python train.py --num_hidden_layers=13 --hidden_size=448 --num_attention_heads=7 --num_key_value_heads=7 --head_dim=64 --intermediate_size=1472 --vocab_size=5986 --hidden_act="swiglu" --norm="rmsnorm" --norm_place="pre" --norm_eps=1e-05 --positions="rope" --rope_theta=10000.0 --rope_fraction=1.0 --qk_norm=false --attn_scale=0.125 --bias="none" --tie_word_embeddings=false --parallel_block=false --init="uniform" --init_std_qkv=0.0244 --init_std_o=0.00478 --init_std_up=0.0244 --init_std_down=0.00264 --optimizer="muon_variant" --learning_rate=0.000727 --lr_mult_down=3.0 --beta1=0.93 --lr_head=0.00552 --max_grad_norm=0.5 --warmup_steps=200 --schedule="wsd" --decay_fraction=0.863 --decay_shape="linear" --final_lr_fraction=0.05 --batch_tokens=[32768, 65536, 98304] --max_seq_len=512 --doc_mask=true --train_tokens=666600000 --max_steps=10491 --dataset="wikipedia_en"
MLP neurons of a small language model. Each row is named by its layer, matrix (gate and up: input weights) and neuron, and shows model dimensions 165-260. Each number is 128 + 24 x the weight over its row's rms, rounded and kept within 0 to 255. Numbers have three digits each. A neuron's up and down rows have the sign that makes its largest values positive.
A block is one neuron, or neurons of one layer that tend to fire together. After each block is what it responds to, as a language model described it from the Wikipedia text at the highest values.

L2.gate324:155131154123167117127145129137148098123141078124100071140132121098086104117144114143135166155107121197128125168128106172134103124134098142115121119176146154099139104101110098138127138148155096152112122151094159109112131096131177121163144180123105086102136127150119168158134126131154144127
L2.up324:130138118114158135114149167142121099124156092185102098137099158145119148117171146086139185115135110155129117154129172134150133135122154126136126141113161082114124145129110134147140134152116140151132151085143096118105150119127164134124166129108121116154123138149196124127136119143130092134
L2.gate448:107152120183143134167106095138081123129108144129137117137137146117136135123157130114189134133119131140130138167175114190124131147130131164125125166118171109162112146131114114103098121121092125149162109134136122097140110120132148144158129167115144147133134161111106086162130080149122167139
L2.up448:143129134144101095137153152132113076125140131105124125125163084136141159129110097120117159107124095136104160153133152146140155114146171171092115187093152148107126159108084124161098121148098127127151126141157146090144152102087128095135100109124131113142185135129123150070157132139121146091
L2.gate545:139115092114147129142151125127193109096100146126125133109114139129114127116124108146158096126103138135092112121096122145149093134120130142109145120112126109135121114101141113140097142161136134151122102086143096176145135134141128139171122157126122128136084115096159112132147067170123133139
L2.up545:157140125123143145230137155101143125068090108110095105109115167143086129121106122144148141128074164119121141096126123144150146128127132123060081104168158131170092095136119088165093109135174107125145143100116125120109133112147137111144112148154122148119140116141102102153146138130120165146
L2.gate720:127102113121119126102162097137123122097182130126145111134113133106154152124141127120099093140107073103090138143118140120149114171116142157097150153150096140127097125164150096116124116127135151108159109124139146135128192156146150077114179147137177129112119131130122139118143114141115136121
L2.up720:140088115106156147135109105119097100130123130134141134093150113139143179144113156128073132123111123094137126135106139138109110126084129142099131130132113112149107129187101140115105177143095152114117142146122122132173136111132126112142135100136138132154119124139101130117137131140082140126
L2.gate966:138113142099126150126133114137088087134111143120115116111146112154115101120086122152179128124093109197136086119115129114104123118078161120104136140068128120143127162119084111107116143142116161105128077121128141124129160121097131143160153108110151162120081143136140125140139124138137104117
L2.up966:141138064134129161134132142114111147143106143120147127146160118116112118148103141109097164108160131166104070153163111130100136123106141120109105102112161101122098138120126109073173098120137159120154119102143139098104107117112174126126122115118141103150094117143148148148136087145105144124
L2.gate1233:141076129124148144114097156111135131105082132141110144166107077111152121091128080141125151147111099172099130125127126157117137135075133118161119150152157112160088165153078139114081182138126138118139159074137132152124112125112175150144165153111135137130121146149153087106119120106116143157
L2.up1233:135123120111148140124140153156122088120130139117135170126110144118101101164072111113145113125108144136132123154092136109148116098099152142095150160138167100069081117103127123124075157137103120153147094138138119145143121120111125116157098109161124119110112094124128136130146115122124138139
L2.gate1354:130121121118110178117206116151145099116128144112138164134130122117113123126146080166103158150084147156090171123127132116099134108109129142130165138130157126120147127103129125150132107154103095148129152147125143155133131100090143107158172114106108139125130080127107116072123100124154187124
L2.up1354:175102121114151144102118151140159124131135162130115107136103143122114128146162132138147101156131158094095113154128136112160110150108071142089160134127138118111115104158150115081132095132122127144108116139144141118151119107159149120133101117096096146114124107121102108114121141144128131168
L2.gate1395:141115143128079147172126099115142119095138103108136156157139164078130116162109108086115121146159165128095148118166149107120104131126115134152113191142115126118114100107105128100150134143134123147160127126166138105147127108105150136145137117108142146106111130086100134116153146124109143122
L2.up1395:106119133090154126154155130125139087145155134118150154146146089054172127178074108155114142112141104167119117119150099128149126119154152161154101126150130116114117154147090140143110097143092122144170158092153127074089130109164161133170115150096111148162135109123139143123172110138122136125
Description: Final -s suffix

L5.gate100:148164176137085120124141127100169116092134126121119119097111161165156105113122099143153113123167126124126112152108121125131167119153092133185110157130146110096088101153077097131110116106115104136152118110144125098116144119143111127164135134121151100103123120149127152130147156163095109104
L5.up100:137167143136094131153163103101153141129138109113120107154130141177140111136101122107128132134105149130153139122181137096182197117153163143096102139165133151154112116132120102084128141105095110141149118152156140093122144144107113113115124150093155135114124124124112200117135114111129104109
Description: Predictable word completions

L8.gate38:144147138163114124117136108148132133072187194145094142122110131104100112123128134140142146141136148134155101130125131160145133098128156164111087144118122140118151138091121128107155112089074151132097130157083155118134101145107187124129177119198126137122129115137088108110136139124151137121
L8.up38:121142132060146164156158143151094123092115165142130153142105103084137125111145095138129081150107126148130130107116084124151121083119132129143127094117103164127114115094126149141128116129137128102146122106145126138124141084144142088113137152090117137121107153138105115101132136119104133158
L8.gate248:117125125128128118115127128159102120084174151179095110137127109110102124165104122143115137148084134134140119155120075161140137065142111144091120168128138119108095133149097084116091121162140133155126109099107117118152158141120120088129165152126115178100133124126155113149145131131122133124
L8.up248:124111101086121135104165138109162097129142156176103098156145161104119138158103114117100108165084162122097107113129115096134113113086121125085124135120172098135097120159154117125142142139147146116144111149129152145135167144156139105222134161152099126092130082129089139132158134142101119154
L8.gate484:124121139148115112086155148184096100107107133158120120152151125116100126155127137125092135149075132128114120153119114134108133078104112134127135137129144110121076089136165143133143119144135113119128133104126143132127131077127141152127157119115099121142100146150172135133173078123135152134
L8.up484:164112141126131167144116147091097129129120112137115158145154177125146121097096122150114109155107143114118096095120172118136093099087115134125103134130086104109130122123132158133160111104144121144157067131087158112115178133154157100133127142125123062135119120127171116128153116115103162146
L8.gate556:168108124132111147093151100101139110092087164120113125093123141096137179108135165115112157150124125110130124172118120100147099156142119140143138155125140117110119060152101137177140125124114119146136150088126125133164109132175127143137172161122124088152098067154090134124106150139117117135
L8.up556:130119150133147132139141128100098160102098084140109168152095150126150089171089161109145113074152106120109129109136085131130116116139129125097190151099156096087130148116132093118159188119114168117115127173137121145086148106094133126115127109092195155132100168126147116101180139154112106144
L8.gate613:154133115154118122119106135131122116130113152139115177092124163131082114168131130151142139137109094163150153168098130187091112099154149097119116173111118171106122135112168105153122132102149135158168102112127164111110173139171127072177111148123138118144161106152138123106141121116157133125
L8.up613:143139094125096126136131136159132163108168124147129183114131101138120110099134107128168138105133082134115123108105128083167126103120104103089144136105102152120131097140104110059156165122123168151138116110103139108128157078114141081165132159121089164129131132136132129145154189153090135112
L8.gate1050:132135121122144156144132134171142158105123131128165121103157092085135169121099138121133155171105154108136128140113125095127136099147159080135126117111093113165077106141114112152130139128148162152138150115158130098143149113127103118143147165115075095156141132148118125162124144091145112124
L8.up1050:175090119114140117146133152174132121142119081130128097094102112109128128134164160142133156079105112131149127129148115131119089106147114182101125109118084127123152067088138124137146139144148175106167101104127155126119166135129153112154128109142115168143140091110140108126106140157110118177
L8.gate1116:134148100105139147122109143121092105107132059127177153112103151155107118098128098119095139152112137155128154106138135116150121135135131127121110105113106063136112128126179156137125141095139136148168128085126106136119157114153176102104145139149133110102106143117138149122122113147148113116
L8.up1116:086150170106125147102092113137149141151134168119075112111162138077128166132128181173149142160113127143154166114094102162104097168130114101134090105068120088115151109129100147110117130144138136120102153075144101142135136133129149127100131097204132113139120084126132081118129181083133142121
L8.gate1158:101153143139119150136123140096160167110160108165156163151170139091155141153170083140143150111119156144104117111171070156133149106145108099122140133105120129122091165097136110132127139171058142156163109176145086138066162138148162101168139144104133121104094113156172129170144101131106104123
L8.up1158:113131102105152120116173117114143102132150134144106117181130147106054145138136136125117151159144118109139128117134114160121144130113143179093126106170127100169117091125125139129123145110103101147121118137128152131120108156145137112154129148102103105089109112150188187142138136132095136119
Description: Plural noun endings

L5.gate1085:155155126149094142094125123139120103065128136139138167085123147151109141064113143109121117133128156161142180098176126160149093109166105098095125137097097150121113119120140164116149144131126148121108136128118144157142125149098136132108151128108104157128166115115136114124130148134119176113
L5.up1085:134130106124141163104136157119126130084121131154094090132122131132098109117118125114138119127122146137112103150087155097117102123114129091139108136178163130100122116113123123130124162098098108128169091147164104148121129120130151116146125125082084116166099179129167133095144139127159110123
Description: Mid-word subword pieces

L2.gate55:165140082124161141070135107125109118112096147104099173123133128185103101105088070134125139131114137163104155122115165112133151111117126109105106109156131126135147115106126071107078113156104132099083193120098116134154155120088131098112102133127105122108152156118142130144162086110124117131
L2.up55:124106153079116166063088119134146130110132118120120123116144183189046140124175091134139151122075094151117138155149115135149113082160091140120150101124139185130123080149128113113104142131120111133129117122065149151130149147131130118122089127137121109136188122114126075107180123150156154161
L2.gate368:127113167138097104146111153118150116130101126155139155142177127088131134105165148112146119114130139122145114153078114135148110115157130123152130148159099109124120077122087116165102158152111138114109116120129090105118087177124098140134144123130118088125099101151120090174153136158137157183
L2.up368:086158154129159127131105145113139146148125156117110151145169141144135142126147134146129156108177130145160092104126140142145098091139109091133112180137114091120136100140103117171103150110158118120125065116123101092157114130167141148157124157113149159152082120121138135142172121147119141151
L2.gate504:114161137117117143135148091134115164107119184130177140118102124142148131103124182186119145145131143170127096111102151111155133108120097118128111118093125173169092138130113160163093157121090144114142116082147164124151126114120094109124114097141117118118176120122169124110132190155101115142
L2.up504:146128135130113128084093187117121138101126129118137157116116111120113148113157141134104170148101105156120165160113118142159121153101115121113151129108100111113136127109129153159130124178131160133145136140174148115098130096113152069167120098104115138142130102120166101115125112138084150132
L2.gate658:157075130092088147132105146089116124129110172152177096141145177098096094132166140095141099081090121171083121100104091098110170099115121125122141143121128141139117119149088110093153158112089139103138146159112126143174108148177139137158152106104133122143110139122099113172160129126145120140
L2.up658:139078140137127107105157133100081123111127168136153079126160159145108119130130128093125114118129170153089132114142081123090136122135154122146115110136116133169141100096120092143164146109099132125120149155139144134166132123147157139185131149129098118131125133120129136143096137142163122139
L2.gate667:116102149131129148099152132116135090126127170116104117098075152168069129160143120136148158139149107140166127097142117173091108087126159149170108124100150150106122099110128162147147137104156130148174133117117144137139117150104155117184171109129095126080124118115120159117156131154146091176
L2.up667:161118146089120134116142142142137108145109104135084108145129128184124126140127116182102120135143153131107110096105113164095116103135175148120118108110167165109077074153140102149162105110143110105169128136099129132148145139099135109171159108089130137135130109126112153112119113152081092132
L2.gate689:126110080121086081138145116128152103121123142120133078125109152139147125127158143105112132111161087125103129138136117150168136150177113166129107160158172111149126145170099091184147115145180102098111181090146153102128116144150094140136159112113156104127088136141129113133148106126164113102
L2.up689:136149118098132098124137103161157121143134108090141113147160118074141164151135081122082140107125094150142142149130123092117107110123141095162104166158147099090110143164124120147100144171107176128138174131162140152146128151147095105128139151128117133128072103124126129108123121141120108166
L2.gate1013:121133124104120100112117108121116152120126151159142122139133183152109177131148122127159156100106123157124140142143134122139068098128175130140106118121162137151102086148101121141121080102139128100096114164131144155142116153145140120125099123112132126136124112119091119135170108135096140143
L2.up1013:127115179114154103138112096103083089160138137134177130147101162097173154125132120121122117101098072149081166158151143130149090102126165105139092175107141134161129141136098096111157110136100128114101130141112108121141098175122157115124099119109102112133155118086158138169158121126142087110
L2.gate1351:130089106156103157130137153160156147112128151195101115149112131128082144148123118139135113093083164090132124143065099115136085144090186138144115100126139151171109140136149167109113088116143141136134123144133134132124111105107090178102104119169064118123141151142124135140155157117141100128
L2.up1351:138107090150135131111082077156145109129113139126127112141087140134089134158163148115164121105095144176118128101122104100111117152110162113118107129122117124124115101111121141112117143140154123138099107131153128101120126126115114175129139135147139151104163142095103144125138123143162120123
Description: Month names and acc- starts

L5.gate1044:167149125140133116137143097105168206088122142142142143159100127105129111152120171132110109123105132123154108163129117129133116140150122108130136174102135118091093113152149123127086121159123100135109119106129182106135110119141159129118137160130061147140135135176129078119116108161124129111
L5.up1044:095106132102138135150169169152091158132106144131095089124122111120113145118138168140140107159114153065126116148119149109139167155135154108103148122139135101149158169159131108150098165150155180146151134116146101104109123116153097125150156151125107128142128066147105103148167169097092142061
Description: Plural noun endings

L2.gate66:153144104137137132121168081121166107162103098158150137174173167127149120126105125161121115160098163136123148091127123082141123127147131108095123070080108098162130146154113102155113108143133141139162129147151121142134129123133114082134132119162154144136103134118105128101132119148132170161
L2.up66:123149134089111131152134113147157101129125154096139117156105109146099185115117133121111126161127199118146133094136144137113140124139157163144172132163110117115139180135075140141134145178175168148121107096130118144091143158137131144081148123109131110142162157091127100107154138112135129114
L2.gate78:106146134109127136150115081153119067173138101132151119125116086152168121132100134110093109118126138124102113152096124143114121179138124127111146150151121166099103166148125148108141140104140176145149124108115122123135116162139150133124119133130093090119117164131155132143143140143075143088
L2.up78:133090125124105110139094131173151118146149114158154134145115152122172111133111107165106155134131144138127169154082143150118144161165143125144082170139111086107139163123135102156112120093077129126123140139114116122095174115169103115125127153125131132105115133131122138158141103124085107088
L2.gate359:147141112168122100141132147163128132159096095157149181149107125149118110141107140062136139128140102169083119110095127092128157131118122105129120124116117097147111078145098117098127170168150126144142168160150126141131128079136149114158148177139114122100069148125106152120162167138115142138
L2.up359:133142141104126099143154145099108099132168179121129177166155121110117132126078092115148109115175103121126144154142123123125143109140112083107123091091131111124114133138138152162139127161131155145113121151126156108094163117163090154143166161146075135100089138117109149102097175133117127116
L2.gate379:137112138165123117142145112150168119149166105157097148121105163109140124088129133119125125111118121110137151123120101129099123152131119143099171133146089153100134143167127161096152149122146101115099135111120152120164149099082089084142128124137087096094119133128134135161143118141127099143
L2.up379:149179116174142136148118127142126104112155124151095156138106154181109121099099116108139086099101128127125136151123082191135100150133114146123130129125104105145169115130111122079130153119163153081160120128121092114133131136159137089123088122081111135106152122132147139101117132150091107146
L2.gate386:127157136148120069091124154134114109124064099123141155101131158102130092106144131114194122116143137117127130171136148090114099142145089100125144113107096121134139101138132142113138112107121094099131122128117092112162137121127106122201135126142127131150110143180133126141131126103093079115
L2.up386:163138123141125124079136118116110114142094105112157132094104117124142088120179120113135117093144122188118136134138157106114132126133098129142097102116076116146146112142090132143139145122111136100105151121147125120149133150106093115164142123134120090111114152152169112137134117126094110146
L2.gate777:111112147128113139120176138126125095122135156148116106142143132087163135135085090153134106097131111120163143128138160123120117146188169118076108146187091110176155150190123124110123101143126117150098112144167138116116137150159171167132114157174130129113116151140154113107093154118156108071
L2.up777:132074150143102150105136116145124065093092132152131129114109145080167121164116150153164097104135133122124139120151164151131158162171134118089135142139132142123138140174133160117153136109119118155134080128122139106098155135103134142186137157124065110140102131147136125124129135145109091109
L2.gate1370:134114143180149154167145100153128124103109089094108167139116174092163096147155131146099117135125119123147109118100114133150078164164107142134102182103141135130174104116129129145125142136139106139147109112129149129121131103156163083114128145127157138157124147147147110111156157126136129124
L2.up1370:110138168159170098189163113189086154122128130115096109138117126083134105156094105126161086142163097139146123178091100132153100159113112148144113148142123125145136131130142146138142103149139109148151148115164145100139148096134109177149161137103115152133112141128111139127168146100095153137
L2.gate1442:109146123122110171110129134106104111115141157169139129137115163146115085131116158154146100148170140125147118140107168187154154112152161107113135138170149133083125100155123122172141118157141139118120088109147116110101167102082165112150156123103154125139132139195179145093131195152137109140
L2.up1442:111086128176126145118122119114152124132136171183138151111100110108078107142124148114176164127150126100128143141122131150117103112131159120134119136141130165138156145158131140105140167151136122105091132106162139112111158085107151084138120139130125097129145114133144120183100166125121093151
Description: Post-comma clause connectors

L8.gate100:113170177145149155145172147085132100165133166127105170149119149147099153138135136174125141086087168154105080152131138145132135168105138130110122120137098081095089112110148124130108120130099146115116129098095107148164119120076093148146101118102117113084161133070143114118119134119142131121
L8.up100:135122180157105141131188099114121121123102110115118127128097167128131130146115088136126152158120151157148081124088092123170120114142159160123094167110130177134118121161131115116146098108133157101157115144165092149110099127117160160142115136150127137147149105117105116157134100131121171104
L8.gate271:134150153123124136123095141112134103121119144152134184115139124133114110157117132135123144108134157128110119126133089125123129141099111160138118128136081155074136079174108107121146145153133175163076055087139107128123090139123153107128099080089114162101100145107125091124147127150103132088
L8.up271:164132134116119142140150134095141115144133126163081145159153123104098086176138130137118117120184146135151132177109116117138157154117116121127111134131146119121116114122198109095117142136121127116155119163085150102133162153178160119138126102173108134117121135093140093183108121149170104170
L8.gate283:118161118141094135146130138125113152098165156123097141085165096108065097129109134076153129112117138095112124144123176159171137166105094136117123107116171135130133111135130165127098107151095126145124143145111147132109158096147122156160124116090163151106120153102122186118145076121140158098
L8.up283:128147065191146094104117128126139120103115101119152145136074176126150122122136095138162157123101153126135111147115125174122122085142136061100108145116127118138117114117167150102138141117118164145116143105107083154080136142141076142150143120112153145120146134130125139124152129114182152122
L8.gate536:090099147109128098132135094156095114106134140125108109167090100127118120137106153128142126121068117126094082115149097122120085123119089134149099145134126123061041132078115155130133144138185116149097129106154124092129127132114143112116144162143107147113145131148103144097136115129083122100
L8.up536:128119171169133112104160142113191137109089144172116143147133130110153153116118157111107150143091122143101167138131085118091119138099120112112075118113156103101110126123096139145087141136127085163133157118120114098135093114124134101108131101128142122135135122154122130095122110107107105097
L8.gate653:121163118115140148132173106108121139101106097156145125117131141143113125101109157140132166138101119140134121177156125120136140115128140090137170121144104160110149089128143121123126123141117091134133129154164169103138109096133137091111094139133157121118121043108136113130138117126122112148
L8.up653:153119119129097118129082134115130118109130109139134144139118128145166135139108127099109133140142094119124156111127081161139093144136193101120113116135133117111082123096128132148137081119154160103160154108128105147124150071115126151114100152130139111148130117128163132128112110094140094123
L8.gate668:114121130121169120063148117109159076096135160138115122117109149157113134125128114164140200144132145090147163149115103108112120104114148151143100166113142146111178112118115099121132145116137112126133104114114161131114066144127154132140178116121108122113128106109118117130125120178155099163
L8.up668:118134099126129099125153137083104119143127161121138121126130148121078102176157125122126104137081097171126085107151180182082127084151092149142099146156107135181105113156116106078124144135106150160117128147133113101078113146129147151093126120144131140123169167094112111073169105140140103166
L8.gate1088:160134121102126069135166106133162145172143187171114153106156164151157127124158127124113144127134150089098150133128120143150146112141149132131105128111123142159104126066089088113141142122162135114116129123106121110133110112127136101153137155097075119157149133127131130109121083127114135110
L8.up1088:128131124131161098107153158130122131129111152150122132112081129107114115149096122148138114118164094091110147109107158119139086173138127091129142124148104108123138123212166143174133089093137132102120113178131100136099136137072110139099105158123148130082138154136131120105133125106134091132
L8.gate1170:104117112119103138136168161151105139133129112136134102123158098141087109142120088109084145132104141162134131066168124117160127061144113147097170147114141110121112125115108150062181100087130101149157143131143141135097168144157134104124190122116078153080148123148118158135155116163132127105
L8.up1170:106097153100098116114143131129114122146131076178071128163101161122108132135087146128087153141124098129115118141070158111136137114146116130114148128147154129110135157142115128073134159111113155121141173111137108150108134137130093143137108105159135144125144123170134119108099092112128148125
Description: Full-date positions before year